Part of a small language model's weights.
Size: 25 layers, 4 heads of 64, MLP 768 tanh GELU, vocabulary 512, 16.9M parameters.
Architecture: LayerNorm before each block, learned positions, biases, tied embeddings.
MLP neurons of a small language model. Each row is named by its layer, matrix (up: input weights; down: output weights) and neuron, and shows model dimensions 160-255. Each number is 128 + 32 x the weight over its row's rms, rounded and kept within 0 to 255. Numbers have three digits each.
After each neuron's rows, "fires after" lists the tokens most often just before its 100 highest values on Wikipedia text that the model never trained on; "fires before" lists the tokens most often just after its 100 highest values on Wikipedia text that the model never trained on.

L7.up392:128101155107084110110154130151115145097084109074170099106143140095163128133114166152128157097118118154137178168082088149159124128116120093142108109119139109144222178107148159129152137145137127120143106143124129137135061117066092138143201176122105049109166196119128131189112160109123146130
L7.down392:134053108098114078068128143171110125176086125075108176092154170148123128091183132123160109122092057162096103126111096120115142147105112128164211145174109129164123139157176177110146179135110139146122110122193168120097069174164125153139153120075159127092108119145090087144132129162126196117
fires after: "h", "i", "e", "b", "v"
fires before: "d ", "l", "d", "p", "op"

L7.up358:124064114129157120115153138124117111097178121121132107104139177173075092158150198091105128133164101131116076140099175130116155131154133150144124158162078134174096113102197115129186149125181132076141108084089111180098140117100131121133171160148133108168147083146096124076111139158127098177
L7.down358:138102178110156142143149183133101063093139133156150101108145117120100049158116162121081031140126176130158201155161114158132123157115144096125144127123157129095128148132061074113137105102072152136147151116114133134114120093069142123115128149098149152185185148082148095159094186108184125097
fires after: "p", "pr", "r", "P", "k", "n"
fires before: "es", "ed", "a ", "il", "n "

L15.up144:082052139130155155128133181151140093161125149155164040107112156135115125159127143151060088177134144146088152166143143129153096115188056102082162161150134117109137098101143183137118088060092083155200182119076124097142088172067106123150105088095160117153188175107104174141104168130085179086
L15.down144:152171127128096104152134138151119143127130083107108147137143137133113191074116120092145114102112115148141141089136174156121095121112144130156106103120159148154145165083126096124183124128077170172118089156142133099170145065152116127097131122138085134187097105180120108118131123234106097085
fires after: "n", "or", "ou", "ord", "N"
fires before: "to ", "of ", "th", "in ", "th ", "and "

L4.up632:037116151114107096139135109136115086161107164097144081136128112166156116105088143106076145133191189135137099183092104101082120118175113141150173101164129163127166109125119147164072124138116150095116084159095132120052169152166115141126111105154118160138129036151136166174117101138157130125
L4.down632:176147130122083109137074099115155100090138109078130155123105160087182138101091146138099138137136154147084102145094125125123089133123111118104142099067150150110194134091108149065089072117089102157148116080153098097093213123167045098170080106127121158081096165153115113083159153133201086188
fires after: "A", "m", "t", "e", "a"
fires before: "us", "e ", "ing ", "es "

L8.up203:117168146138166079118142173096163088104170130090132088159124150139140091095081091165130094118137140130147159045116146115145152126107130103106142132126088140117106125106086151118146179159103093172105109129090097128100094120151082195153167165167151060197153147123110183174170125099140133147
L8.down203:163194138063150075109132126165153102117218133122126137128121109141165097127139104181172127142141144132151159125112129147110192119149102144207069130148107134113131044145092091158125151170132100165150126101172120179132092126140098150167168152178120112138196061115127155111146160094161117136
fires after: "l", "c", "il", "m", "n", "T"
fires before: "b", "h", "n", "pl", "f", "re"

L15.up359:140115154107129129137107123132149123141111068115172112119171134027165133107078142162117097160083120096128165122080070106123161094114118169079135091065118079155169141081082179128097090111134170097134049181108117218168131112105151133137109088160142105178134112158106143143102139116164135153
L15.down359:061064115160111144134139143152088088164116159187150134089162172173134126087153133102154150116152037121142154156172179146186144169142179070128106081093158108119145094119132095125158175117108116111109118123118093124113097167143100104085129193054111148114141137157133079121144153156130113050
fires after: "G", "i", "S", "s", "g"
fires before: "d ", "d", "v", "e", "l", "in"

L17.up723:132096083155160092128169137081174141179170123138127205130092126159146133109156129181104097163074137078091109068146183112150103116126155128151138150104110146128141128134168068129148091081098137069167117143110159103155079058073144124110087117107194093120125098113127091091169185134143100104
L17.down723:161101155127127133099117144214103147166141134141223108156181137106112122111097075115121136139130114150141132137167072109131129132101190062143152115134144112056116196063085147163094173182115106090095188107147098137143148139153072139126150157152147101105192170125150169134157109176135140098
fires after: "c", "of", "u", "f", "i", "D"
fires before: "s", "si", "s ", "ed ", "rec"

L17.up366:137136174168101108139128131101147142203097139132161072205083101144116129150104093161055085137139133134100118131128138157126092199119152101130137117167115096073080107135114177160128054135133145109089122055160159086115173111101079150091094088102126148186132123123160198166130049143196124168
L17.down366:161138095129157127095189124075098204137164140117115141145117138176168144098158137088144180139179082159149121101115160117100193119181117144153083165195127123098122141103156107072091132114091162141167144161082141098139129070088161114115174127134173106099153103138131132098144132125113116127
fires after: "i", "ist", "oc", "ic", "P", "ap"
fires before: "y ", "y", "ic", "ati", "t", "| "

L7.up736:146088119130127106084142103114103118112152110106138144131102128159131122110113137147148109170154149147070166098077088089134125123144161125137171185149172118133146127130149095131125172097096120134076149116065152091036102173154151181167121106151098022130206152126098159144162153093119108166
L7.down736:109131135124100117116160144119146079132178142133152150188114076118152089149073138177174043146158114118106194131113151099097081124159092125149119148115155160111158000076096113138166121129144120181065102117102104140173125121174131135173131130150094181114142083075113136153160162104100145156
fires after: "w", "l", "il", "ou"
fires before: "l", "d ", "b", "it"

L4.up728:142116083089130143154135145154161119120097131125081124167105183095120185078133108149121109117143130127103121137076080135143139127159116135116176141117143129131126125079126113109140100165180141124169116127073096125118112147056120179104079123097126099124125112179126152169127096132152162113
L4.down728:163179139131138113070162146184118144106137129090112153136064152083116124102115087097159125111152063092121195144155143093117112077124101124151151127122133107115167102111151121138150168132151206105152047155116212072175091095103141105111209095111189120084122114120087156161137172115100130137
fires after: "f", "h", "b", "B", "H", "F"
fires before: "d ", "l", "i", "l ", "d"

L8.up31:061127174102158100154130096166103113179133148129201102107144157156168092131102149137174174146108121119188133106121108124112166090091155119089187092148103064182168146074158134107063161081149082109137135143167145068059102109147121126156178157090133109156127068129151144134131165103134068093
L8.down31:108119059122157128150124097160159115107187118138137078086115168199145127127109127088144174127109096116154115143146146194121134134114137150148184097069087135100101134160188088104093150104128116109170069088129110089146119138083094138101145172152131193122132139117103106078100134197118138090
fires after: "Ch", "l", "m", "ic", "at", "st"
fires before: "a ", "es", "e ", "i", "a", "um"

L12.up325:085152166067119136180115195115129070156133106153109096117117102154130172097079159135162122080111110084116151134163173154126156121099114120122123101145105056158158128141110093109131125129148142168197143129149148128149153171133139117167146127089057130125125094168165111147113086135152111110
L12.down325:198201111097157126081119114128138183109137153128174162107107162156114105142145172174158130141148141125187109129065069074139115177162138112133151155048172198118124154180104112121114122049150131103111098099152083158079102119162126193099141142157056116111138079116122177106091148127110190176
fires after: "el", "ev", "was ", "l", "the "
fires before: "ted ", "tion", "ec", "op", "tion ", " "

L4.up410:156198177101108119172132158116170144149169116148156163104088083102146116143059133175067099118160074160141106103075132106192108125124163099113137143117151066126144138084127149137094109113076088133135144115123118103113118079145091174092053111123144122133093147121187156184121116207131119111
L4.down410:125123111083104107150121186161180178136192120180138137145127133138102079114143187118091124169156148084176152059149109117119104166149134122142108155143144131143151073176105160117109079118152127142115094112159097142145198091130140153094121072080127138117138176104114186181104077115136172134
fires after: "s", "es", "c", "re", "the "
fires before: "as", "v", "b", "m", "l", "t"

L19.up186:122097171078152154165121077193128129090131183089149122109095110117167150089133110165166178117124207173123147081128131125137117055162121078114120103093141092134121141134105231150073107139153133156127093128140150046091132115157065105165081106121176084067115114201181154106068120068141169136
L19.down186:140150112082207116121181099133147171105161134150154134126131124123126164139187122113106134065091147128112174142146126118138153123126134131199085103110136150155204121146149189088117118109117092182173147085130128105042108112105072129123090146137104173115162148200154148120104147113118077149
fires after: ",", "7", "9", "2", "6", "5"
fires before: "0", "1", "2", "4", "7"

L8.up487:147076103098189118091105122126145145118143144071122114126081136125168129152065128076094102116112113080179116103079150164117094123141193129201147166141123153171071079096118063114130090139118123110086104094121127167186085128085136134116207126152181099124148107141162148170112161176153103183
L8.down487:166109143150179107135104096105180119073123179086059125078138180186156144157140119071141117113119084103139140095121150160122128126143124123172085176099132100117157153093079107136142123191135170143098048104156162118127080141124186127114187216154123097079161099141153116134085151078161131145
fires after: "P", "r", "al ", "u", "ar", "di"
fires before: "f", "es", "ed", "t", "si", "pl"

L4.up109:122105161063110073168106180180128123141107152136095115096127125128131199021143093115110113126159130146146090183098178120166161117118157121121095136146128151141109081153124075120120105152113126165125143162193157095102014123126106112101122115144186135146123128151159172136162091132127095098
L4.down109:161147117151174128116170127156133123128081089180142164187123115165149047066141092180115083176173147097102130084104075181132091111095188143116132118161143123110087120130091111164116111111129151106160194072126095144124138117127154114154196109129180105170114113144143107144090113125134094106
fires after: "ab", "il", "bu", "b", "a", "at"
fires before: "t ", "ity ", "ab", "d", "s ", "le "

L5.up299:117094145120129114173143148130161111126096134111152093123138113094137133154081134160075165125147176130114168172082125063098170160188080115104142092125160091111142158136189106064151182169072077132107165086188137170134167081145114175114161102152156096174099159094051175084104126156105097115
L5.down299:135047172107154081148143147129174163185102127067140055109105102141133113165129106157113164100094151174097122117085135129135103165161142090059159121121138154145114148146163125079121120107133134143125161069194148148143139111170157134118106093127151120167107076116096155124099124147107131167
fires after: "n", "d", "e", "m", "N"
fires before: "t ", "t", "ed ", ", "

L4.up581:123092138087152159134173116129144128085091166124164068105158141128146087115151104083133058102170164123120122152049141081124137095131130111059150198089083151073158149080100082135084130135122125120116133169137116139132166135124107117139136091138136080120140148092156106130085144114126108126
L4.down581:153138183149104207144143070143099080186092154144108150141143117087127119088205166072175062084205103131088100107086126148124091104116127158086138170098086135103147133070084081131131148088111161198150127160132078099131113101130131144148125133082097124114156165135148090068110142124151115191
fires after: "s", "ep", "S", "P", "p", "C"
fires before: "l", "m", "j", "se", " ", "di"

L19.up517:152155165161124119142166185124163121112159075090118187156118138096096104118134113133168101116149106144095166130175113141067104122163167132089144084132111156115107171152084189161171100112130163170160160110143157165093131150195116095143115158111183131082144063092195100113128109122155117149
L19.down517:152088114179101115133108128121146184149085158181077098141180131151110111160155103111099111137139105133195189118146139157125122111156107072098022153123093106099128106145126119054142086119086118110131104148069126088088149127162091130191120174173123111081149098118120134089146124066142133109
fires after: "str", "O", "L", "un", "l", "Mar"
fires before: "t", "tion ", "i", "ted ", "tion"

L4.up422:076175113115121121099119128109182154115127135085076143124088192138099065092113044189150118142145143203152096112144069098142167106152166170090113144114117158094053126149097151154141141118094150089121092084102170131124077145163151143117181120112187115066187147097114154151132144121147098117
L4.down422:105120136177165162163082198089192086076166109117048092108104144151138049128124156164179132119168172121110121127125108144098132203141130178020143147080120169134107092157158097116099105122116100095149066128108176134127069118103140119183107074147165100145155123089169127062141180103196150120
fires after: "f", "b", "p", "l", "t", "j"
fires before: "k ", "k", "t", "e ", "il"

L11.up7:103107162115152083105138120185165182179124103064140095165134126164062106117101112153138165180173143116137189142150145060147097165119124130149113137162143153114167062101133083134128158128105139114084109137117209099125197109104124157133131059161113153137086164143118066130197075153146100095
L11.down7:114092110107181116168130128117126103128157081032103172092085166115118129168078102143130099157147122107154156147118079090122137161123123154113158103143185090116164146086120135155193115123181182167140075105128149120099133152117126089159122180121177146146121182140115089129187094133126146100
fires after: "a", "m", "t", "ar", "re"
fires before: "| ", "or ", "e ", "or", "d ", " "

L11.up762:169150135137116140132104178160075124070089179088141107101145151133157114166146130166088150126168145221089129162116120150137111133176144143068134150145106101083140099098197066134128159141141124160156100114141182123113132114191165142117079108127105107118064127109136144144152196106104143098
L11.down762:147074103116059211174099182140149110167089093146094142168134098081085095142137172089113128108114160166137095101080122165143142161094113121133095096150157079116142103137112108174156116126152102152103119102152166120175144130116132173153113156147126090111116119144162085139127140115116145097
fires after: "e", "le", "s", "rec", "v"
fires before: "u", "ing ", "ur", "s ", "ed "

L8.up605:112122162102151152154157123144072163134088102155166138133144117078176138115132065112105202175087120176108100148120111117121048191117129106145152138142137128103128135156095109100200128150108172159115126109127162182144175079181120096122155173116136082120081117132147053109115116166075169173
L8.down605:143120096120103104143072164198129149067129107138121073110143112140139158143140112105120083070098145128138167122093107153068135157094086145128146140118097057111099151112105142122155155209133108099106100130141060142137115122180109132090129075097062157050164200112188133144117148107099124159
fires after: "|---|---", "N", "u", "O", "t", "ov"
fires before: "|---|---", "19", "t", "ember ", "|---", "201"

L16.up67:095104133180095080089126127128133156132147099132140186150188158162126077123120126119093160098104127176152081116151090115130093110143156149116110190156154145163197077087062059157154129128144124112120100156084107094149121059097131115104121157108153196107092062127168123148106115110098127130
L16.down67:129180104161156149163078134039161135096157107151151125102113124122124148156126110101106134144143142101112101064143085112165121143139130081110131114148188115144093106161107130096144088148099108198154116104109127189129109133102122136185141098088088095122194205159126103094101142107078147105
fires after: "i", "s", "ec", "di", "em", "c"
fires before: "c", "i", "om", "e", "ti"

L22.up112:088131087130068132165096150126152119111112116130122149159109117120087093171115163188101096164123137120186173123099126120099102178167136099083194109117112141114092156094189111110158145109164176130084171137153210107132112120115112113090185104176078106149197120189198143179111154122137170113
L22.down112:157086144139191148164101095136108088123140193140118118138143120135116145121134136119087126138113119076076151184120098177122151056079098120129150102158165100117142094162160148133150146154148106141144114143116084147102149189140175083144118137092130132094118132102132108079093047062179093153
fires after: "e", "a", "ac", "n", "l", "ed"
fires before: "ur", "u", "in", "s ", "or", "qu"

L15.up694:075108110147116077083109094126136122163162118088112168127142141160126099109118114193142111137088135126139182091113140095104117177129088113122125118169082093123129191133150157132171100091109134146169059121153137109152138116092190122127090123091113172104101191143078131174106127111192158116
L15.down694:168091180082135113189121138112122121068148133105136158141100164160162101072121191129161135196163096125139191103117113173145150078157147146108163113103186126139136110102135125117138081087105104182182182133115184165141115097097060156135129095089141145104122154165060140122156152149132123145
fires after: "ar", "at", "M", "m", "od", "am"
fires before: "y ", "it", "y", "l", "ag", "es "

L4.up387:172133163182141175114152149115095118139168168098172149089141131101090166171114130106177093180053120126166170085162168125119144092140196094147118133164193084075116167088111145207051093153086101126089130119091110149085120128100102133170081150141172080086174173073140110094166127130160057130
L4.down387:116147192174112160100105063130113116118142085154133181119066151137134100062156203154152118076095149122106147142079145117121103095144162098098106150084163141125129120113169164132118145139213121128129076123162135150119116122105146124167096126141091148115062102104080129134111130138129107166
fires after: "r", "ou", "wh", "w", "wi", "or"
fires before: "d ", "e ", "er ", "t", "l "

L4.up430:146139164136084101185113116112143144125080162167105131122117099140078218073147106148111150083105091078115114171067074143186183118175173180120116105132087154152154105158095093136106112145140168093107109113177111126117048126120156184070143128064154153174145157168120101071111123107145120146
L4.down430:158157135110189122137166137120151083152145134156099091137159172142179109159117158089100122105132072078135104094110124097133134189133184186118126074105083136211163081158142138110117063153142156089071142079176159157140121150150110147076162135156154104127167135127163114127061110135063123151
fires after: "bu", "wh", "f", "a", "ac", "am"
fires before: "d", "e ", "t ", "m ", "ity ", "ab"

L15.up189:131106084132113168133138141118120132120145127065143151148144143164166119168111116155130110174157136097138168112172107089102121079085111090140118141136155135095151094134230210073126178122104151110093114136033119097072131096136117112080149147111140171116098133126161130178107142075126148168
L15.down189:150164143095079123124128177102132123136073098160167130150147148121119142136139066130162192111056126123106156103133156072154106109175139137143116104097166090152069105154137101169130122138165055142116161094154139136125110102101079162151123168127172190133114139161112132085151083165134155155
fires after: "ar", "al", "am", "an", "N"
fires before: "um", "g ", "d ", "a ", "u", "a"

L4.up448:087132102095158139146088121083138107192155135119191127119133155126118132134113072141110107121122145092116090201115116162182106143152122112080122059147141111110122158150150114171129128131071113168095140151122108120110149147126174098133163090083142105143130102128104183108093132099126095138
L4.down448:161113093131099154160127165123098117179146131109135126137103106078133096163132077104149097129117144113132172160091153144151122153125086149080176085124135148065141125087162159126126084101064168132111099152109092074104071136139186089142187155144094136156097138094098169134105125115147111131
fires after: "u", "c", "in", "C", "er", "f"
fires before: "y ", "ed ", "s ", "ow", "y", "ing "

L19.up383:122120178139151108144161100169082136116112134099118081162130176119105162096216126143140089138105191135144100144122131142137162158112128115132168099110076097061097137095134078129137206123168089156103194124083090158155161147148147147108152152103190133160146132187153145154129151119129149155
L19.down383:155160119165082123100152126107142160147103091100074196113105096092133114119126131049119140085117138143046141184085114142140075120134137107162115133117124102145142197169152137159129113164097229146155105139082177124113169101119141119078152099096145118110080142090150097042129106141126149083
fires after: "ug", "wi", "in", "ed ", "ou", "ec"
fires before: "t ", "| ", "ou", "in ", "om"

L12.up182:170119125116071141137120120050146111135179167138136133087167192083109126117135160164098118136103153131123095138122122145138071174096077106180098094166106143135141103154106102078132071179143125094113119103135100132151158090116143046137058115213147093165126121111190066166139127142078105138
L12.down182:089129066094109139137163139127119154117155129097094116161135125127134084124132112182080087077152162163120100097059064138173159116100154144102142140103168124153144151214178127112151161145127114139154082154162124112150168109161066195100115136180108136092114092144144141133106196132113127149
fires after: "m", "r", "a", "o", "i", "el"
fires before: "ed ", "ic", "ated ", "t", "m", "s "

L11.up230:146097081175135196138171123089105138085142150119141115123126160145114106112107103139119204117181098139116102146117186125131143173137084108095116145158168139153113200198164113169146176148164083114198148133135147112139187073164169107148120170118122117123083106081126125143124102074186168099
L11.down230:117145122111167163157112047133173118145142148156157116144144131124115157119120158128129080107127191163136065106073105128142161178184154113111177140127097172128135104142095086159106141128133135133094161112121190168103110145142110146167166148137121097064138128129150230099128124117097128203
fires after: "e", "ou", "m", "c", "le", "en"
fires before: "h ", "ur", "r", "u", "s "

L7.up499:101128092094129140163118081099126174080187097109063143178109152091120105196124064164186133148140123154155150156142084093155200114137119126153108164170137169135124160101118116129147149144121085095141143158147107128144101063146129103121097126116148140144176139146168110159118104104144101145
L7.down499:099150093153130122098151119126198129070191093119104091167132169089081083140158152097127160110183128145166126062189141110100100124171168130088138160158146155110115145131105141108147111145147091126115128097114138135129066085140105176163119142090169153119181109115137109110158102103086194099
fires after: "em", "s", "i", "S", "di", "b"
fires before: "i", "r", "al "

L21.up417:080163183160081146138104102170167059131148092175169179158129150121180147137140093144122126105158132150107143090061141150118071103139093120158103092166136118151120125138157183112075072135151156166111101147128122068150134151131118136104120141130152148216075120154111098064097147094080149143
L21.down417:170144096133178160073124140165095196123132106195130100131089105146116149156134155091131082105167163174152127146158134141149164156099131143190107191157127124180121149076117129087149104149135100117097151112124138123126190134075123143144079116159134119112107119150147125137108150122153116144
fires after: "0", "8", "3", "5", "9", "7"
fires before: "0", "3", "7", "4", "5", "6"

L17.up109:096102078102117123104086160149138146127165128146207119111126164134061090157137182131133119132105125126140104141113130206140125068148157108185182077143123199130161110190072084106093168130169170165106125135035095161105130178103091122101105119097133116136109133074154113096110062113123134124
L17.down109:164214144148074144150108120097129084181131198030108170128129130138215122090168133122116085110165195103172097113084136116155120106149090081115151153112058138122142127118079176124148121084086146133131072155101101119151083159165124135164127098154104149093098117083107155072116097125176167079
fires after: "p", "P", "| ", "s", ", ", "and "
fires before: "l", "d", "m", "n", "r", "l "

L4.up556:148097147180103110161112120119139099064112121177072144125186140082143146178093073140098150117100127094143109071147090095173142117071113100124123185151139164133149103115149091121064130116139112146133109166072137109156110127117140150174169118148159123113132100128120201118149194105145103154
L4.down556:131126120121156101170098158109064151165123109126189161109143133116113139196108112129166163129104140108070156160118122137156129160162160092124121122125145082110095105116145125121089101148113132160119169185081156113122123173172084105126130150123183097090172122153118116086063112159133149140
fires after: "c", "ic", "u", "i", "v", "tic"
fires before: "y ", "ed ", "as", "ly ", "y", "ing "

L8.up683:112118075091075119067127162052131109107155125140154112150144123112149142117070115149139140194187163138179120134122185137111111146133145075166070135168049190095149089099116111082123133137119108115158141154112165187129160139134128133131031102128161129112090124134143102153094135153136120140
L8.down683:157126088085133134139144125078129145133075088077109089127200123185137137132095135164149116140086091115141089172083120075121135208091075168111170108046158151114145061116123126104161142161092148140171099098138166079143124153128073112134157183083077153122098131102113141163094064184156207163
fires after: "a", "f", "d", "o", "A", "el"
fires before: " ", "ed ", "h", "s ", "us", "e "

L17.up335:142092136160100084094137205131134078132149108097076149099129104185140138119162109190145102223143146145101115117138136138187088159103150120111111095091119088129167164148184130112181157114078178136130099135160208108137135146145152132088136139119201132140095058104120141067121126153115114121
L17.down335:152150073072110146121134100126195154117107169022144157079193123087115119054093083076145163140146118129122087086154141126117095122119179070108140200177112184089134100161124158163133102116129179122087118096134118117172055103154158117118142164122057092109117105102129143091143171145093083094
fires after: "W", "D", "c", "e", "B", "| "
fires before: "th ", "ed ", "ed", "d ", "er"

L16.up344:131042081132128141131142169094078149128109099142143128101095177135157125124094105155090092096142057105103149223137118152166150146137138069129172073110142152123171128146181201113176078159149049127079118106115185121148141101113131130143099086115134113113148176132123160117072149110205181093
L16.down344:187092134064101100110099161060115098137047161098134152110115142119118097150165122105146112199148166148085143128078077155088159163130150200127092164116082116137121071113111239124155148054143123146110137137146102115150091106125105139084136116130076115147130172201128150086145119129104093137
fires after: "p", "at", "m", "h", "J", "M"
fires before: "ec", "y ", "an", "y", "l"

L22.up669:204110142087097099170091136162154123065138155147141084156112140096159105172128157111086066105148126081146104142126127135072120165121147105161122130070127073168136133129124088107130116215137086134151089125110185073141181097114195161156101132074084080144094213060113145128124126145172146137
L22.down669:192154108098135150083162166127161121156104145150124131111117167160119124139176134135078169061130118209113100155044147125164071093102134164043087123166142113127132153177183111159152152067163166135074107125087148115141082087098160115094148147147173191099129097156147104126170087131129075156
fires after: "n", "l", "le", "e", "en", "p"
fires before: "s ", "t ", "t", "u", "ts ", "ch"

L5.up490:156175132119095149096074111131173126147171119138156153133122117106170175119137130153155151129142126053100131132127126103141102132162157111123097141153087122119124126097198100160101099170093157103126142169089116143155119068156142133114167183119154135184217132144085136130128136105128055120
L5.down490:127124118097143140125085133102088181147097102132120167072121086167114131160124147129128136126086176043138129064104126097105094163144101133117143100103132111087119082082162151121148062085106132128107116103093137177189108111144138151135124189185119163126136111106130138094156126113155132116
fires after: "u", "c", "in", "ic", "ti", "C"
fires before: "y ", "ed ", "y", "ow"

L4.up23:162163134138143147171149072140138097104135146124152160064184136114133101096125185104175126154093083123124151149161128158136175066121160136067132123154120127074086086110152100173139129159148133142083158168121128156060124156127153220125070134142090073172160173092109122135129080144110087146
L4.down23:133144079088105086109192111139107102102185114169136170174157104149128166159122100125135166162170214156074151103118141146082098076144137120072092141147120123055135151070148089159142095091187103113152116131117165087136088063088092142156181113108095123161168140109086151105109109156118092170
fires after: "ou", "w", "el", "il", "st", "l"
fires before: "d ", "l ", "d", "-", "ing ", "e "

L21.up253:122132118102087127177197084162134084099107158148121136160099130158138100137088099158112123127176197172093079130072113078204098136182142197105094150137187152134128163097142108136167143109107131155231066090111126108164103137192138136120067110155061124083081166098163138071066145076148163157
L21.down253:182084102119146159133118100101144161127141171121159037116121115146136131088151129120065104133112130128142124138091124138101121141107141091153153114119104145078171087127129110088162161167151090102112152155153179111126118109161162172204123140197197083101128082163092067157156147136091140112
fires after: "e", "c", "ti", "b", "s", "le"
fires before: "u", "ut", "ed ", "p"

L8.up269:103098145125110175104168158159125128136120094106127135173119183126162045165098138180147143110115127202099099084170174132149107126140068106123210123086118117171149069135171094118129114090140159145113107146101119100137144161128139122083154119123160101144141141138124126083134139153141132094
L8.down269:092141164179062175106111096206116152083115099147140099096132114121144166105099190111145130047109133091188166070164160126158188096135104137122135102148067124141141104104135075133106151053170145126196109185087104132149120187061124095117143125134123065113165140148140169133107099192122139122
fires after: "or", "b", "W", "w"
fires before: "n ", "19", "th ", "th", "in ", "k"

L8.up455:105110046113209099101138130123162079170104162130142169161111133143130096143088143146103092151122117114135154111086196185135118064119147107178169110091128080143142122144110096106144137143154129066135116149118082111125122170141094132159175119148154113109159101086154084154148103170040107105
L8.down455:132116085123158138124117089040178153177086138128136133095152164186189138119165139162141152197132155109147128156105199167160183128181123119116206125121153144121107101130188206090110146147080150080087113118160067101182119115133132107171076150086124085099128163155126120126116159115141117127
fires after: "d", "In", "st", "in", "c", "u"
fires before: "an ", "a", "v", "end", "as", "ed "

L7.up575:061122097057138149091104117111132134132075127094152162113117135133138124135100128101114153165139109196071180128125145091141118141134129109109171150131110134134088155131100150108112159161100075083145154142081146098111131114127151075129151172152181128136123101110106100074175112129091113143
L7.down575:157177149141101172110120061085098105174108167113109178126091118118152173109099119123052102105089127131158146121091116160113151089198130102100066146171110100142104126133099127165090117157118152057147082133164167100158115110144151207178131170163164096141121113165151101139169102121134057143
fires after: "in", "In", "d"
fires before: "n", "m", "v", "ti", "ud", "f"

L11.up221:105129163145127094116131065118137173135068113126155121156125135159167140158119089051102092135113082134119086081091104093153127120091106114209181139137178075126167161140099134125134193117139152105164125073081127137142150136152111162097132179119144139091106084136123116069161105150073203156
L11.down221:140167139148098152064098116116171075124131157089074072179112134131125118125163119058096086110076182093156126114174137110192177137101085106110126130098101132148121095137161080151119102156111145111110169101195154060115111126112072157153083136146154145108147126147130154106126152074072152129
fires after: "in", "D", "P", "s", "d"
fires before: "ud", "ed", "ember ", "t", "u"